Weights of a small transformer language model.
Architecture: LayerNorm before each block, biases on query, key and value.
MLP neurons of a small language model. Each row is named by its layer, matrix (up: input weights) and neuron, and shows model dimensions 0-159. Each number is 500 + 50 x the weight over its row's rms, rounded and kept within 0 to 999. Numbers have three digits each.
Before each neuron's rows, "fires after" lists the tokens most often just before its 100 highest values on Wikipedia text that the model never trained on. A number after a token or word is its count.

fires after: " " 54, "==" 13, " |" 5, " the" 4, " \"" 4
L4.up49:488549508424487563411569508539500540547525389537583468521485460553502538475479498468526499505559404494562472480511461529567490507450539423514565495417477490439456491486507451489540403528560487510502520451396504515511529564505536515519416459553424416510448451620507515546502605543490532448475597496576455487546570485416526566454566439500472566516517546511426528450460544382583495442577470378449507600389395546501468506487498549492576471558439503526578472487445504475532492477506492

fires after: " " 50, " his" 8, "s" 7, " un" 4
L6.up494:498478457473439583516503523530540606493550619412589503533503511488407528431511554551519473567453484416452511451482448517530488452425525510533471519429457511439415432431469491572458467461601415428454474489403496400578514544527495448464569525502419497540471427580411528573448551466488542463480537632477471583449509479488444604509497531531473537460454479461495494602515565483534560542466551484441496578502490488560546514514491534480522550473461544494441595552576426529461500547505466

fires after: "p" 43, " P" 10, "P" 10, "up" 9, " p" 5, "op" 5
L5.up296:383477512483598518496457415454542510541468485466402455514482579614517465542477483485556431525504537427587470574503506521478505636485517421549548433554511435448474608379504436564436526468490555470558568492541474508544439533457550440575457558445430442564441466526539547496503447488502499386485493469518545510504475512469479564485610481446542518502460501446547484532511550509544463536543506566454479588452526403484488421495474507505524481561459547423429406558506482504428527493568568

fires after: " " 21, "." 18, "-" 8, "P" 6, " $" 4
L4.up433:510511461462479566463548461567528533567485480479504511495516464534491499487575545481478520482504538456538520496439510505556449501531458417515568480429496448510555573452529465494522451645510474466512464535468441534493525582516488515491486570427465400575456454561538532502495509528491603491492549496513440509459576453453606543466491399455400510409530485432505520446544591476584546433507584424541416595432485524565477513336453618514510455513530502513532498450483492571397536472610446

fires after: " P" 15, " in" 15, " p" 9, " ex" 6, "ite" 6
L5.up479:471546533528566524414459464444504548498509552467508587541523550541470518460433550579515562578414539439501510543584453508455505505552549345468509560598456493510449537471465430476502426491426517459484533457427456519598493584486536476556479547509586534488510512457491484470441378477469490579555551444529463625459586504466569488493511622525564467458459462433536489448456609467522440529556531529542560547487499408462454464498471483510494461454475561542487510510399494553485458453592460

fires after: " De" 20, " to" 8, "ro" 8, "po" 7, " pro" 5, " O" 5
L4.up453:543541502421630607448520447456551450429510458542474405542509506475442525509442491476513537553551590540584403626534556540499448604514495490543394482622474380450501558520511480490452518539526379510461530513505481449476546526459474526543475466505477499498556495502388536456447475446504536503430479473472462508516557526559488536462596493477459521582442507558523514495446464522603555508550567475449498568461462469464505498479549495475499521383448495417566588548492477515427498417513498

fires after: "\n" 27, "-" 13, "ity" 4, "en" 4, "or" 4, "on" 4
L5.up569:580580455490530559420519489545514501491476428521488481548528531425440520579541515522509409544490559533545426447443552496487506563560530399507515492474478407482430498527389428520504554501499390583451516480576479469583476546530423500470471549514572446477449430608503480480464517355438636499464587511494529465560468444474477529573507513503398622502512531540476552494448434446413478481563500488485545485509427545489575465528494542522554415523567446509565441567513511507507483495468507

fires after: " an" 19, "." 17, " I" 7, "," 5, "I" 4, "ing" 4
L6.up336:514566441536540513487530501511511546482471539386566490551474412481559458591520504539551482471518519497487469534443503448469460539550528388528566511537454502579517505493475460458483551457487443526502500389534435594512489528490431483369476506464514460578561474503523508426407590474476542539427597458493504466448554510365541569409506514410454472565447556552460526503520623430572582532554546489563463422477515589561523510440518539518403487476413511516484517528509504519436536417496454

fires after: "or" 17, " re" 11, " pass" 10, "vel" 10, "re" 8
L6.up189:487440556484558549542511461431529469516439485378505444537544524511459567573458450525543581552553541481410556511485470506511550534414533503448493488543472513418515558479471408482529498449588495577585599483450505466545429481506508631437464475549426492558505516505531662536557449457489582498425479468448534491556593556447450517530514550493389477569451532554502488438487512467503497405470545592567495434463467484530496475452500495564507379455533530462538416537490459492483473546434519

fires after: "s" 45, "ta" 6, "os" 6, "c" 5, "ic" 5, "g" 5
L5.up396:447577484510602526540629519437526457514556510473605492529454490524466537513524547425509497440429499529555511546500542512542543570581553468583451480555429402414491492380489486505518507560427543479492479568427507449551512537459552508565481565489394446564457552561459554520481403486503544559470539449488606510472493441438414523545508522449437524486481468481487529454460467602481476497488443553503559535486495420453449438463400499522516517531517480413551495470384528567559544429558429

fires after: "o" 22, "l" 12, "el" 8, "ol" 7, "id" 7, " |" 6
L6.up440:462403503595552511553539451520538531461536537421415405519540487517382440435403556542517545426479600575529456478521478529477495561431499510563577466550408470507482586489458535459558550501608512574586557510451388457557545561506495489580609471529443479532568485518453532456433448487412538497486522577522548488518454505449417500379550454464513533445502492510544529501487522525441567556568500454538504501445456474508457457505500488539502492527474570474490463433369497507484447550491469

fires after: " F" 17, " p" 15, "p" 14, " P" 4, " " 4, "f" 4
L4.up463:446549575510549583462530565430587463510466611456465518518505502507394497460479515517489539558445566508513505583488423551560541552430541436515442442538457480423468438428502448473504515624474453518580563431444489555490381519468449498574463662494529524529482495607542465546450449421511472454503530500522460520456596491451469468429504424412496516544499532472484503557471466511582525549478457582486537502481451533520500455542486506572553442475431598517411533498531481516502519446595513

fires after: " the" 39, " " 38, " w" 4, " The" 4
L5.up83:522551481502537511431534470441532452465551487610592508538556518513536504492455544536556409451549500450464569451392475621479615497492505502503485516427414536467418409499474514489494433531605339486487534486454492347459508548494512503561523527487523457516539446484402553428529442489551535540467508504511547523488568543523454524525500467483512425509542541513481497565541505457509482501458429431469442623418430454537469501516488542509483538484582663499497526437501476525471501452485437

fires after: " |" 52, "." 9, "\n" 8, " Team" 4
L5.up499:550482497445669507470432508575522472488539548507459465518538470556448527496577486483500536440563534492497333460375515454554551480597447446487578519521487521432395529477467542538558449468545480521526526448561449425439435465489511452500645519509389508482529530470491471386456461527503504526476433486485529467518489497443498562508513580440519517479461491523509485457533605517530545453533598496538545517458434465520426474541460474500458479371544523495521554486545583593429465523523490

fires after: "\n" 74, "-" 13
L6.up57:478506533461558496488477550594575492418425448424512511546558534424559484494394512508535513522587477526551452456426431439503513518520510451520454522538476507499423489553469491528525563481547487563514478479561522463572375464490564487422516550478440607523492528545440501395509466442346485492531455484543519504451435472492427613493580477428529595519509544531457434444418563563550532510512507551449621533483417536419536447536456529578501523462446607490507482529510515460465493525440528

fires after: "," 15, " over" 12, " (" 11, "." 11, " $" 10, ":" 7
L6.up100:480515535475571661457494478551542542425423554454485445555489479416473455395514503600431492545567468455528521463489534499492464468395474494562535495459483433508511524396508487572472501596507426455513592458511505508475525575509489508572491485439542521551420522516465506454493455487442586470435562543495510555529506487500579500440507473499506532509504476438545506448447531505431612482482561550592529597368415372579552482412502508516472424507473510533467457409474525528524534555550497

fires after: " f" 19, " return" 11, " F" 11, " start" 8, " open" 7
L4.up448:553493383464487543465515478585585454530467504531474418541450536524452497521492444526488481601491562372475516483433516480463454454509515535496577590471478527538557558496492507480465495565516506553456520438486464474535425515443471564569532598474435502595522628429495475518545479425432482425478486509584512598402560611507409581468512434464524510478466540412523481548443503474485501604485535507522409513417487531586551478483549523531471504481437562415442489568532453483542561475454449

fires after: "," 33, "." 30, " the" 8, ";" 5
L5.up200:578460474520517545461525496539518507457598524489510459523509507499457519458493556536455461603498491529568405384533519462535458516401420504542481445571464515407494413502525565533608559484443495440537499473451460522555437532507553485480570424499437454584509499577520481508571477509434500424466470457572604558478424557508558548459626424470425575545487565543543511555509520443410473472433472519501485489410447459592547478437463509621543405524475579493529502465470480459474470503530473

fires after: " a" 51, " A" 14, " the" 13, " " 4
L5.up276:531597519517470515493461532493571418533600527524572441539567397467476450484553447532585466387596541479529376447509457563472529603573527497543495475497470485531463398559440474461558547558575368508523514486506454504470484529473541456584490500413482480545535408510453505482517561422460559599443600465463506464575564443509457490419459498496418427531453587480489505567524612532540519493508433470483548512443461528481534498487463537473491475469428530481563563508504533482450548473513476

fires after: "-" 48, " G" 6, " P" 6, " We" 6, " Su" 5, "om" 4
L5.up236:491538475519492598527441421507694433510440505419546526560548519529492485448469479532465498540505509501545478467483407443479537570513495415546586471572502502454431399524402451483476549449531515502485537587464453458474571544484559483383434555422502508492482449589480505523493427460487559453552487480465522518510565478493537581463428449458438521436531494509486487483461583462503544547511471533489559547513438554368517463589505465516588449510594498486608489572436475523471433520446501

fires after: "\n" 27, "|" 17, " |" 11, "---|---|---|---|" 5, "n" 4
L4.up28:507514497570445484471461485603611548491495499553494528595463502499424501571452488511528508603515510500432469498522527456444590569462569522560569388475469496465503387484545490533488523541478534610538550498491490464568538558434482470510474468452523474570460493512514534422572499409501596513539458578557562531485486534424509562436509458451462556529540544539457457476422465486516443468539441589430444495501451574427611497521537493527512515556542550461547463544442403362439434418501517

fires after: " " 44, "s" 21, "c" 8, "en" 4, "ho" 4
L6.up555:478529555547482564425422505456499535473534478566596476518578415462522481492460507529547494438466418521441502447567472602553546581493503448540477483494411444513439469431512439569632542382555555434554510395426459461566515495522410471536467583391528538488528463588483557516544479456372520601461526511444516551544444514441560550505576517476478521529450530513543508498511452482549498517527499477443554509496515481495571472468451508529486515488495540425450484412400550530555594448516513

fires after: "st" 17, " h" 14, "ro" 13, " pro" 12, " Co" 7, "s" 6
L6.up388:522570506558552559453467569419517442521480411452581499526504542531511507420509480504545540521469434445528572489462538534509473521453557442643581573490474424480527502462498464546568417567474429477494553442513474537577484512505457537584533451478527488573516435493512544555489435450437516553474543493523503417503531562507393519436447472514492484481472487425700501483470577549502569503544583507549460545472503475493532462445441493531493534370525562435515495575464439446410464420466470

fires after: " " 61, " the" 30
L6.up181:484555468480524566388589486473632535515523519503479457574551512488500516401465425469567446554578462489435424474437533593549501603404521501506572430465545561487498410441463464506421513477485414476403506467484427509524536514488503552417582509461425484529453541550538519562465453434503507509440506505536550518494521514493545499441448577518450504428522483605536506554476562474627622547479457460504571517379466468442512505480467540478536481501511470518442583475450472535512501465461421

fires after: " to" 18, "p" 17, "s" 15, " p" 11, "act" 6
L6.up167:402448562544504510527440414452555404504540600429526486532405389521559540462420480472580518476559498500522480540440425501489443505515491450523542490561534404496503525511469488459506522568479483545575598492487415534558334486492579497478535651493508507579530548562467453538395432460444499516446500470480572553550454531501590555447526563455471427537509470555468526559541505516566491436508479481463534492449463446460552518533441526612570493485533509478472445523554467519433515523499531

fires after: " " 30, " in" 16, " In" 8, "op" 5
L4.up634:545602529392513454393555480513556436468531477537504531534426461498537504469473522462472514574519468476537462572507450465507553553518530455594501424538511470488487550473426451516500521467553452528493579434567495507521462456528467535540610566528520465513498492463459515461449491505486493597489452546533640497526433593435544528422550572494525418538482534469485522491433549417435525471491460399463617467459456419449600442508436580602601494520506574552432498568445453502510505523475419

fires after: " f" 27, " " 17, " b" 10, "amp" 8, "mp" 5
L4.up175:443448495462512535446518442533589553539455493494452426535583475556565441480472543545553481452448487391506517479511597492569499514511448533477521542483477442501429423509511445507427544438485459507520560429546478502500492599578545450554504462382481424567484456504520509534532608506471534447448493613524513542393516542508487558537436354475514464433578570387535478484457627416530507531423537510536547540482511448483588466444439556497476514484472528480550476471547526412464556541500469

fires after: " " 20, " m" 18, " We" 10, " fa" 9, " h" 8, " head" 5
L4.up400:596484545461486615459485490536588548560430552516497472544508514576567510496460551517520485455526384439527447433506512445520401546424530510480593547453472548438505485458454473498485510556447425497480522429531503551519439558453451625549532559519404450478482469485473462487510462469442547499487498501532535512456419554491460582532459405518507519409497558333583502494422526580498520542526504493388521481483486499502521486592455503519589485550589518495487535531495439491547567516463367

fires after: " " 46, " the" 7, " a" 6, " p" 4
L5.up333:543539511475510527478505500433499514535495510508584560555525382528536505505419469506537480488579459377495395439469451570510447521480565500570534560507447556468499386494481511528522428632488431540466615502565448482505435520402509509539500570567502421539486450535477503421542392406528528516453513514465478517575562560456475505378458458509476440472508507468481540534523588460520502513538485521470548421431455527516498490539462513626566550547520571549460575591463426485500462439465457

fires after: "|" 19, "\n" 15, "N" 9, "th" 7, " |" 7
L5.up594:484441557549541479476423495474523591527510564497524498559471508552397474467454423467489564464542550532425470498497532513504489512466482425460483539467470480467419550467493409491554603558514425479617521500452500448592461612449493491441565544508440465480456499541518503450567486495510574374656505588567479482457481522468553483539516534439456596407562458491464383514457512444536475428502468536534496440448521518524554494549493491560568507473578558512394502503499386563471500474543539

fires after: " " 26, "s" 26, "x" 13, "pe" 5, "us" 4
L6.up599:423527501479554491473453523453491384491553499370546563527463470645498530459531520471492522458557475544524448538541528501530557509473524410496489513496447474494494379510486464543504515559591499482477531391515510479441519605458536572532491563546492537490470449586503516532489506523559523534419572509445556550366498536392536523441468407443595494501454535456476498540450500478595482488547487489450562511450434450399624473492479485602568492459425559489500446485448484503453547539578525

fires after: "d" 23, "c" 21, "f" 9, "lo" 7, "la" 5
L5.up629:462540456462507462499507538434604412455484539422526398503532490448456564497499513555573488485498501326502510463528449551522522532500504466561554522479464449448538447484493569557550487593541488604404521530483501467561483500415553496541530506395505467487434372533439606482466422533464526523497465475484522528536610536474495467528482446468445531478537565423543523515537459489498604522456539544505550535477518463575475435368496548467571476433488492465552468486547441603407516486527573

fires after: " P" 11, " ca" 11, " p" 11, " ex" 10, "c" 8, " " 7
L6.up469:464543464505472581502490494401510542523506512522557485548443438475497501463498584476587538473471509487500503537518475512562541640461424450515475459541522508467533390493480483439476491599465462484492584525401473501557527509419490459589443562417552490527501489491460508615480468516402526494455574519493448411468441481481534538623452560496418560440453471488583486493528522495447569511589516434461483536460506368470573484492473659524486501479427512457446556508471458484479478500611421

fires after: "." 68, " where" 6, "," 4
L6.up337:504550512472512542486538478475563525476536535454538483560594436521432513531515449509506498534459481498501426486623504566581429523551517525433463545435515521474481430467392501547519525460507509506480523383502432487535469546360533548496571464474533425500488502476494499545464514508500469432473585392532559576490512499538513539523503515512497611471577497541511493483472597437534470480430493442514516556443402484539637485421452506586403540433384578418454516398499480454514509446590537

fires after: " pro" 39, " f" 11, " " 8, "W" 7, " tr" 6
L4.up220:445589431498506607470497520429647425566498538474554493582448505439474559499486504526533608529505507503551442548451554538533512498447461464452472493532492482527457555528517378497462458517542425456491559402461484423424496559446459506538461519423446491509523545494528520478427481539477520425395467521581555563467549525474504579466573452419444658403538495505513428516406472526531517570505539563475505483441463552582556492507494492479466486508442588534452455484493536481454403526467476

fires after: " re" 21, " de" 12, " E" 12, "vi" 11, " A" 7
L6.up3:579504483491508525418540438556486467504482535499519434541471405473532464485514425524446487483486587385478480506596484544550581557427531436443559462394479495412532497437472476520478478511483490524523606503472520414519460497432506578571539497557514422523438405503503572473445458453458496472506504427636541438469605657433454521455565561484503489530490568529454473485620502510478444497474489464449514541500569547488597482461473513558573494431501508518562439493532495514547579433510464

fires after: " Ar" 22, " O" 12, " So" 9, " P" 8, " E" 7, " Com" 6
L5.up17:546516597471471509539562531463522465502542533522438514573507450453492470550482516541494604520635546449477532519598469551502484507533478472501462538476500457395502522516466556495473462473487388557492603500520486492556542430503483607467474492402536468518599490486423455475513434484437504481539464446528561385469489485442515500509551537442411488570415444489496455434473535454566431557579595531419532582481521571463413441490429579477557531506496565456510560601480541481386507462481445

fires after: "s" 25, "re" 8, "c" 7, "lo" 6, "u" 6
L5.up1:506540499485518550550494497559506471525537459474460366530597460532509527578503530440523483501453464509497503438533502452497560567433537417604531581450437414514503488513462498440522562595471547535542606516441467521546528523395516604494489480553498472524441506484399620505439464491416489591473535426521563487488555547479485510566484483466423483515431548486516476388489521474498460491605638577472457477510471489572523489487451541508472557424530528410466467377511438573520493468461536

fires after: "\n" 33, " (" 17, " \"" 10, "==" 6, "-" 5, "." 5
L4.up638:533465495525502526494481475544525399536532556564580496531454490404487507579500566540561454507487491456441510453504495529509512452443478424569528459436477497517480507484454450396445524478478511494396538382455457501496438550418524502547509638507393531548518402554450508500495539489455524500434509502583481498539407516416579677521552524466463555501444518514528516485454505487605431472550595464486506482473437434483549463476504591499468453495554640437565480498556432469529527544501522

fires after: " ex" 24, " " 20, "ad" 8, " re" 6, " in" 4, " (" 4
L5.up51:443604558476484498448464450453493505493559538418459418544466438443444499436420468430604581510510493372506533512479458550511578509444492443618559469501480441541488420520496485544500460450542472521486597419513516496585487462492610520526518507478522537517488434498504483554475466545505473552575514561575518526502618576493489500513491455412572488532462463456457528526529545358542535534505508392459449600452517423509508442487486545598549454552459544558476509474562539420427510503484555

fires after: " " 58, "e" 14, " E" 9, " re" 4, "le" 4
L6.up17:454502462509472545430484506510534564390548519458623556523515407462447500485445474496528555429537468473433495392537476501503595595427469486442492502472494499404528577438394497545510502531589479553512495428468469598498491499439550571516550513501513449538521464568475525498533436480433567539412454605506555452403468551501518497438535562564466497505526584428451489571530489491509433480588539487466563498467464583578468498479434598555532461503573548533449421532494489441473463481570420

fires after: " " 52, "ish" 5, "," 4
L4.up93:486584475459490480473516522564483512461444452486558496554613501486550508483451493539604534572551458561535460422514571486553488489494515503646422426468453528412547603465452485574538478450525342564543489418484476492493449552515537568496527577561473406511399590449343477442521438491494508460529480496575533505502502509467487502533544575545539499518401574381524449478474541435483571472501476499439516486507396513469452467513466567499528489496515477479462526493582498533525527468533477

fires after: " " 76, "T" 8
L4.up427:419618543512592529390545447523497470444459440486519484534507498494466527497406527504502485474410535487488419472493461532512515601526516461648497474522478511527516417462401522492449456482550575552542517493531461591501518543415553558505598518583397340573441496500473509455563529520490481494490517476516526531490507555393461547373496515496482503447432571519510511482432585522484484477585518524482488569445469439440469491486428569561494452519423487498557428536499528478583496455461454

fires after: "20" 24, " (19" 9, " (18" 8, "," 7, "er" 5, " (" 4
L5.up102:563555464500474540532446496497527557494476556512539475537558482502447508506538454531443548508489583478568477513534425485503498540421543516471416416558481477464467571511507580507478478475435416483513521511543452519494529550510453448498546442496479422493509520498417524482488590501501530444555524473474470509428607455452542513485522503500399530421497523535548431495404492451613548418512589555494524535405439507624528395418463587542523272499514515516512522482549452603534542513500557

fires after: "\n" 29, " " 10, "-" 10, "one" 5, " a" 5, "ite" 4
L6.up55:539454488567479498383504491518520519445489558520452508590462481483476592553415416519459523484416459519548432487533522520511523484426635496563601458397474568500371465511481508448487490498583497455478577455447510517558524564395531490402519442504468572544482453460441521571426548433428534514425551558484502546463471473526475517539498512574437465476484499461537481561402521580499568576505551527448503534442412529442594460456505608528569462477456511543480487493509435457447506555493464

fires after: " G" 26, " co" 10, "re" 10, " F" 6, " De" 5
L5.up418:557438541474493533520548521509611580502519501523473562554651525468507462472522506480461517551482521514462404537543530565467582539443441488531477578584449441524496519465489414492431567527469468553400558463483488487473468520451467484633412597431373499495476549527451487480506463550470521503488509466493525427474518435440597512461470477457504612375422431547529475465399453442486571506528503605561594501472437422535459448491511528508537495505589528450474532480467521495483493488447490

fires after: " P" 20, "-" 19, " E" 15, " c" 12, "\n" 8, " G" 6
L4.up578:517503498422501507480520471547571580533389496490557540545580456522504446547512456438505601499516538523433401389501422540451605567479534439582486500523506435443382493452406506524513590488558529503458492503468525479515513503472467470563500508419542470501564538523496565447498511348504502470485527512514493464500417471474519536392464418442539487454444542496428431546546540570460506491561531580511576532519482518456471472535507540575555463507553604399444429602474531492570560500466488

fires after: "re" 18, " in" 15, " con" 12, " a" 12, " Total" 6
L4.up169:512503474400524535524596538393626545539519455507495496550498513448458601510486536511585440502576415421552442479514537535502476570451513507526467524536495540414492483463521528452433528579492440484504632474507447473531444576356491590529500441524332528516456451498418501403485462399487520452400530485524537426515475596524515523463518531477511523566486512441522503481539513424518520527471472502536486447426392508514573509535468515554505552522567534487485464464510477565479459493445427

fires after: " a" 26, " Ha" 16, " mi" 10, " Wa" 8, " Sha" 6
L5.up280:556488425500490507436537510462560580431455442563505466509450560432514399540502556488526443452647538491526478440574640489593495531565480454455573542459438429506534520525522526471587534479510497543439500494471459401565503523464468557512491465415457493568528495481410560474478532453487499566426489478559488453467599550472460471476470443472434534473479585475555455490479503569551500517538566555556427472468541496496523490468425549436499465396517486505592539460454521631490580490475396

fires after: "-" 25, " (" 15, "." 15, "," 5
L6.up465:557417499457490540467548393567455489522511480440482451537529505482616522466512510536520447544465562470612506523478478468571527463492520481583537419449453520434435472440484607574437564472522475520491520461528505500540471510444530445524428508508485484513505526521484459441345463470454546483484481435537501558444509523440450581526539545485459555505418460546514476459528662496462528465459532469582525632461456450559544493517430671543547466504593484491485504499500501458486603498418469

fires after: " G" 34, "re" 8, " Bel" 7, "co" 6
L6.up393:624463545580504569549573494464579460459492515448501497562541490511563515490519432433499587536557541572427491577578462522526568583603411441533448554570514522428489523479478464505453464470501490558495481399459481486557572581423499498549549448423373480519437555567443501484459531461448540418419435476491452428442525389512530457494520420521461526478523465450527449553568510477498567528441459465466451492497494466526550430459469570495568476480573537440441536427526456520485563465557502

fires after: "on" 19, "c" 12, "l" 10, "j" 10, "s" 7, "al" 7
L4.up605:376615496432551469481513537418475443468601511579531513520547375517508544512446566511505530440472510432532507489568524540465552582435558402585431587586383454553501507443500478531506545492499554562480535581498477540496515448518487483391500558459542562502521483520475571554470529504480531581503575508460500461556461464450472504411428550381480449461470537526443491493500522429586487461543444515528559509482445534517475435426487583576508468510515500474498504452354521548514489473548525

fires after: " |" 58, ";" 13, ":" 7, "," 4
L6.up359:534516476449513550516478398514534481547539463474568538527552543442493545545526438403545495491559554521466390488502585513507532553412571485470521368553498493537485479472414496518523565469535527484426528489549468487566415496413561440525594477472463438476410439500476515514463468519386612532602524520544513521404599523521451519474529491474448539525479505465465421521495509516462609518590485453502537495493414479507448425573491575560546433551522550417575522508437512432611537523527512

fires after: " " 34, "re" 10, " On" 8, "il" 7
L5.up501:414544568423594629455630531461523568446504440484501548534634520498516408463425549461520512561480497486469450541512523542450497524535406555538466645552471530548509491379447508458505465501470523487449520467507505447541498533405571558481463507510488451503491557562355449479560511473526517499459521528472503488499459514420510557428548474505606453431541471526564469457550512472508468569553477548523467494516448422489454432504393536473508485572531484509469598454440516509466488436532454

fires after: " G" 25, " g" 13, "i" 7, "ri" 6, "fu" 6, "e" 6
L4.up347:515516521497608514541461553453485427444508487474555492547531493529455475571561504431539575516480459511522392510494529542596595530561551409458443494495441385534436524512467415523536498448585528492529498425462514467499512600510528560441486503414458557511564493665511498507509477441447541569420507580530522585471448465526439538458476448459418511440597559492506466464485467571476503528569514497504579492500472509543450482413426556502497510403493493407455462504417431478440446535583496

fires after: " " 42, " h" 11, " a" 10, " 4" 4
L5.up452:490505508528473563527423446512541538494612571512417495563444488442603459476427462636546547554479472496480445465567562564572505487452479522541505476471461514564526392510479462490511480401491440539573554365456483475547487561410499513537506442451562425478463501488407504539505500467507534582478533567521521452439490525521386527593503488539401565477526551461535471543494431475435517520522492446507516517468478364436519479493494515522543477458455578516465494383521509562603515492495404

fires after: " I" 35, "en" 9, " Al" 6, "I" 5, "ur" 5
L6.up632:448612518539599539432523587418474458405488524517453455541488469495508430488505468543511621554488612402515522527477524531513520526551452452526432529521471417499506484452490551488509475500458399525551539502478383508524446615525427509381490577515521497552585512512497525482477498422378538520522486534534510500405542511441539591450453495393505566482524469570520446498528534534493556573493561429541499581510492542524524414475499553540458443379506510503528421513500503430460457526433507

fires after: " a" 72, "ro" 6, " re" 5
L6.up178:535579474474560527504422405488564456456514384541473399545518485466593511483522584473529536557535500485435484425486495516548499525522537461515519546457508507495526424419420486518550443524483448497514595482584497531534526558519453529460419456599505483550431450522441636471465588443489582535532506518524506372556546546567449499501579477527415461472502427449506460482452500538540483464442588427435402459510515539454520445471466524483587404512617463513584515495461472451486487446548507

fires after: " L" 25, " O" 15, " Ne" 12, " " 7, " N" 7, " F" 4
L6.up103:518524445574473510518484524528458470517593491564437391524553504553529500523462422436517486485580551476466405553580550576471582545515553501538519499569462506574476551473464475497490439503513440493519513413452484540483395616470513544512568524501503505501492556493451464562523388441503536417514515484562430398428479446529469448444463610492483584438446507430500477490528540517590547433523513595459488590437422491571512467413509523551571427562473532475570545514408542475508545443492427

fires after: " " 35, "-" 11, " (" 4, " a" 4
L4.up429:513485518413508663482564452554519500526512492421541489531533481470451493446492408535520480555463560525452481545533504509494619560537466545478422530459481505506532486390474509563464450510452411497517518548483482532558513566399542539558532623478475381500486506485462484403436432524447557419475485489517483492428576488514462541536492499549512497515509526506560508496589525409448514530441471415483529646506446482447525488541496658527503386462518533481542546470546437478483576462551448

fires after: " |" 81, " T" 9
L4.up208:544535406425560522492553509509480356549564573475319487525516498542592522489564513472481435498551480494546427484445549539494573492458593443535580505511432540533460429498463500440503578452596573512503552466439447488545460520484428479519583518582467589458417472536487556431423494502461563509528525528490582487514517529450503552514552561473461528509529507495456504522500464563485607567439478478533474464423477570463505449508487575514493481386489576469503537447376542472546494480456519

fires after: "c" 53, " b" 9, "en" 8, " met" 7
L6.up577:557555555549580561420531484417473521471490490528489509541645553415539551438465513425515511436464439447507552608436513514507536545450482426509466561534505479562417428475489426534481511514436576558480550435401486456432533535504564469481469542403506465496462511497420591516432431469415562570536485484496500534537500510451643491544561463500521538480536559428616498509539488505503512555475491547517533584496490458416493437440431551466551446444434571561489487477462514459441563450543496

fires after: " " 41, " A" 11, " his" 6, "s" 6, " E" 5
L5.up203:484479424545502537475550482483517569498550533536574373526453452480502507574531477461517473470533455442422503513477432506527638460416491515526493503478431513534488427444448474515506385417542407496511467392428456513415429530453521447553507536481514443515535473614509523442469555541399587527453523600538486471507584496395573535445562480440474543513425508452423513566536584414559494507530457515551544537550523595522523473461500568515463511429516577504552489531494567481490580515543538

fires after: " de" 23, " De" 17, " Total" 10, "de" 7, " con" 5, "ch" 5
L4.up540:501435561487590523522448476429486532394445447469492458570602459530476575411460456521597490535495475561506493595480510451495486647430456506520508541541524480438466444540539472407424505642557458532586627470519472503465480490423543488521454510470452420476454529565484479538452468526511574458457458418485497520503431469521526533450461421508494522415521461488505447512538565563606509614506494504490545515435489520447494476528473504525615483443493555524475574457431469520477404502460529

fires after: " " 39, " a" 7, " on" 7, "ate" 6, "age" 4
L4.up319:524552546527500518467619431527514453490434472494408515548455512418397476588481459418559491559470464491484466570551469493536585513490512459518576494460497530540480425500470456501509592544530454512527518525538520530466459533477542588478566513508408528642448496463471489529460455401529549496436529529566464589472447526480581538520471600507515496499490546510463517458492497551507473546568546434464489503374403355409527485472468558562601478541473490537441547490484430569493478512516372

fires after: " " 64, " O" 12, "O" 6, " P" 5
L4.up483:518540491461451647432611510426504516497465524555442498543462455579538493602476552470505540559577548497514501474541527479535555502439437488554469554548488481526429530441454470405542532466517498515504480495470471472475437590432547446510562463442530511476575482505345516524454436496495567413478488533550470512443485518473613527486599555458493555447421488497495476486449499508638517484568579516478544559436460468411456411519427545475563426463399542508457542555465532506552552488441486

fires after: " " 76, " f" 13
L5.up363:450525506450462532436604477454568476559548510405486477517463447548495524430468551498574517504511481527557418488523445555574529482547450455535560501437468379530475471360449530528508523525512497537494502441444501455524549586477532530451464516508450539537442411513520515581493510594484596504495464623524550573454501459463472525525512513505474503393550511348563498496555536452526430570502451427471576579430478489558542464518398542552524452546511492463449466567490582382482551491527515

fires after: " (" 31, "\n" 25, "-" 12, " |" 7, " \"" 6, "===" 5
L5.up355:416508551482532480515449433562456448487467439522611528519530422457531543593505446515502464498569558432526443530526551465556431478616574352538548590449469520488469452461458425497593495475517481494414569500500521445518416524471629509506571462553504436511557475540480526509500563449343478525429530546457519492507458478387456491468514562525479459536475531554522476437445564530531508521475556449481547584510446534524556479505425616535496511459546487518470443535571503483536449547441471